Weights of a small GPT-style language model, trained from scratch on English Wikipedia: RMSNorm before each block, 172M tokens.
MLP neurons of a small language model. Each row is named by its layer, matrix (down: output weights) and neuron, and shows model dimensions 48-175. Each number is 500 + 50 x the weight over its row's rms, rounded and kept within 0 to 999. Numbers have three digits each. A neuron's up and down rows have the sign that makes its largest values positive.
After each neuron's rows, "fires before" lists the tokens most often just after its 100 highest values on Wikipedia text that the model never trained on.

L19.down109:487496578431503502510494534439402466426503465461508420559523494515434496448503517587436461476514420496506471521485567453528451492534563484558562550464529461436521494487584463553431508513501452496498444582593463480496523455562458430527511499541457514542606467486435527465556563480508544502468418556534394514408440563487384550555487433439583482615436518520479585497506518483514500431576
fires before: "9", "8", "6", "7", "5", "3"

L22.down317:488529486505454478463408500510436541455462473407475470514500548409469519437535513438540462524421513428442518575549523365545556536549531476458497467626475571472461498457505488523550528534417477503503521637539520599513526599489482466406468504458482464581511542491496562413504474520490541520477502527453519515472545732375483585532483549506569491452531504458493440443519440476511498488456
fires before: "8", "9"

L8.down72:452521502476581465470463365502534486531438449490510517511476535510520454443496456466412470520502552556464382479508546352428442509601548559437575440556452513461537564468439507583485494481483550497514472519454484517407450519436453602497484533554408558434439521570503436486487476539512513473489507460516450563486459477459507537469513562570463442475498559524531389574562472450528537438569
fires before: "3", "4", "6", "2", "9"

L13.down234:445534454506440499506483540489420525497512603553518504541540501500525485522372503452497430481464414558505452504485512409555532458569537519472478544566479550538525395480498461455474535511481479428628566415536485565494515507476549452554476464533517455547398497471567536461494479420415625518507522451442530535530387440459473460492519550526489528516554560494540532471543503495355444618413
fires before: "ly", "ity", " m", "iz"

L19.down290:548467543490562603457496521441490484498500513591539582407540506482487553466460461476474459464514574555464508461591472356483566524409447504453502593468460430400459484491438564404387419433421538548450478468473503470481440442631565520539455529510360485451484615524479541479478563516501513492422489386439420506466510486577493533559511498543567466505476499573570504479528447479417565447469
fires before: " that", " the", "ly", " to", "ived", " a"

L10.down360:536482362431438484505538515475519501550500470533550551428495445591428518477542557455520528478489479504466560546506515516455518514451487416556495524396494426433541543426495521568556529452549550407425529439469518596441536446430430437511444572418486446537533524512433545395512503500429560523502510539566449637491446456495480552437515477473547469524425573541534562550526536434548468541452
fires before: "ury", "er", "ur", "ing", "re"

L13.down369:484510398435470455505533471501503500612422463525604553477581489546502448426547553483519460539432554525422459587451492545462565445546472592570478430482570483524469469660428469519562512405480526477438481465527426586461555496500457421524511478526529510656437518532441512473409461518513457526521479514533431576508458494482494594469562479447530465540408550507501510503470542475534524495479
fires before: "ury", "re", " a", "er", " are"

L21.down78:495441457465531493613504458448529549490552619536500460532485531508494634452541580424548502559529557481499556445491560547492440543487477582525469437446496457546402538423422530617478495487522494479535483484450521608426559469464503417517477417489501479590492558551402581448569513520407537483401429378472483500400474561575522496509474474452415561495412429470531526463558428546523544486488
fires before: " to", " of", ","

L11.down273:474505504487548437547447512453542408518556503413439477447475532501517620560534460525543552544470451450498469539485585425485432546547587490475459529526462436488487533464474382538486516456683498497504501455504510540511437511518429516429406506473470445469529435504469496532516478497568551480349534464480561463548563572566520551445469500540495447428474367458438525416445415487501498561548
fires before: "ice", "ed", "e", "ic", "ing", "ard"

L16.down171:495488585550449476592512482466524516554489531624481551478536598468523448560474432522410451576492416473462402561471433513434522543479430580493484551504484458434532494497555501488496487482535553465503463492422579499461511467429430493578543464499495373408527569500471597435539533482490464508491474428443413567379451507545583495439439532504447464564516544542605499498393474507495486496435
fires before: "ent", "ed", "y", "ing"

L21.down193:439495434532537523530567597456438461475580561547490476527426501464513485527457462431450463494572537513441529505526620432515563441562468484533499567406469612461448494381466488497481574483511435455517513449448415515484573460517535465490521553497437515501459560581514581525507500539489535497464518406451386518446438502466536408564540522481463567542523515495496461580504553478491515544464
fires before: "ly", " to"

L23.down325:480470518525521451482458424484514422561552295466525553630466485524460504503574513516474534530527473439584482466501444465540535473586546580459512512504450593513505517432559466509493486429564481497472605542515487473536447510562428541456489467471447443442540530605405556497567540497491465481547527528383490478514569557423490518459471443487480550525472490548397509532409507517513521488509
fires before: "es", "e", "est", "ed", "h"

L14.down4:522524479411483446494579463540526439406459437453574518570527555526527539428516540497537508452467456547439479457536440500534459477419416431458506476416543550550499483521522506419650405433466496518453466471498505592534524521443395482529467449465493581539481559569530484498471581458499528457501424548484481548579510496493475514480498517598562571514446472491516440491606566488538490536538
fires before: "an", "e", "ed", "t", "and", "es"

L23.down94:423576465456611502478490535600508453617418530443465502600529552559508592498434503445472539527499510427468539439430448476536509453579561500526510480482477554587394501481516519363541531449433457493487508509511595468511522424509575558511541491458486547503430460511468551499476614421532487453559474521460543401543553491464461490463514420520421512420554500578517555518451570526519560517570
fires before: "9", "8", "1"

L22.down352:418519510490483476523527532502503497486563519397501568475513538586448451536560548494481477475421478535446478593490612473597524462479413504515541585606409548555429505541422475551504550584473466487533559476522410526507450464581481516544494576514523441589582544518527416468542459464537472496406493525456509430383433490549498436579538508459462540516427462514442535501472577494539430497449
fires before: " to", " by", "ed", " as", " in"

L20.down293:489514492586500497510456453536540479583404575502380517619479508492472543404477446514508584596578451432458545539596454489467492511567528568447427511497583488622538489544455521556500454442566544455437415579618580565537436520524524501498447489543512520472420445509608555457561536506476517437487507482522504561488513635479522545433578543494527501595471494524471438456522485443487509435578
fires before: "8", "7"

L23.down367:519493461515516483454463520440491470442383478483428434589464508497535535382486512502502476514485480439458419539485551464613500428464527445379462520518461522557510474448495381515519458397412486589446533560600609542548598518507518494466558526492591419478499403416438569422444555491560510514541532469544422460502547545484521554504498483549494489503496578559462504393496593458446553448584
fires before: "8", "9", "am"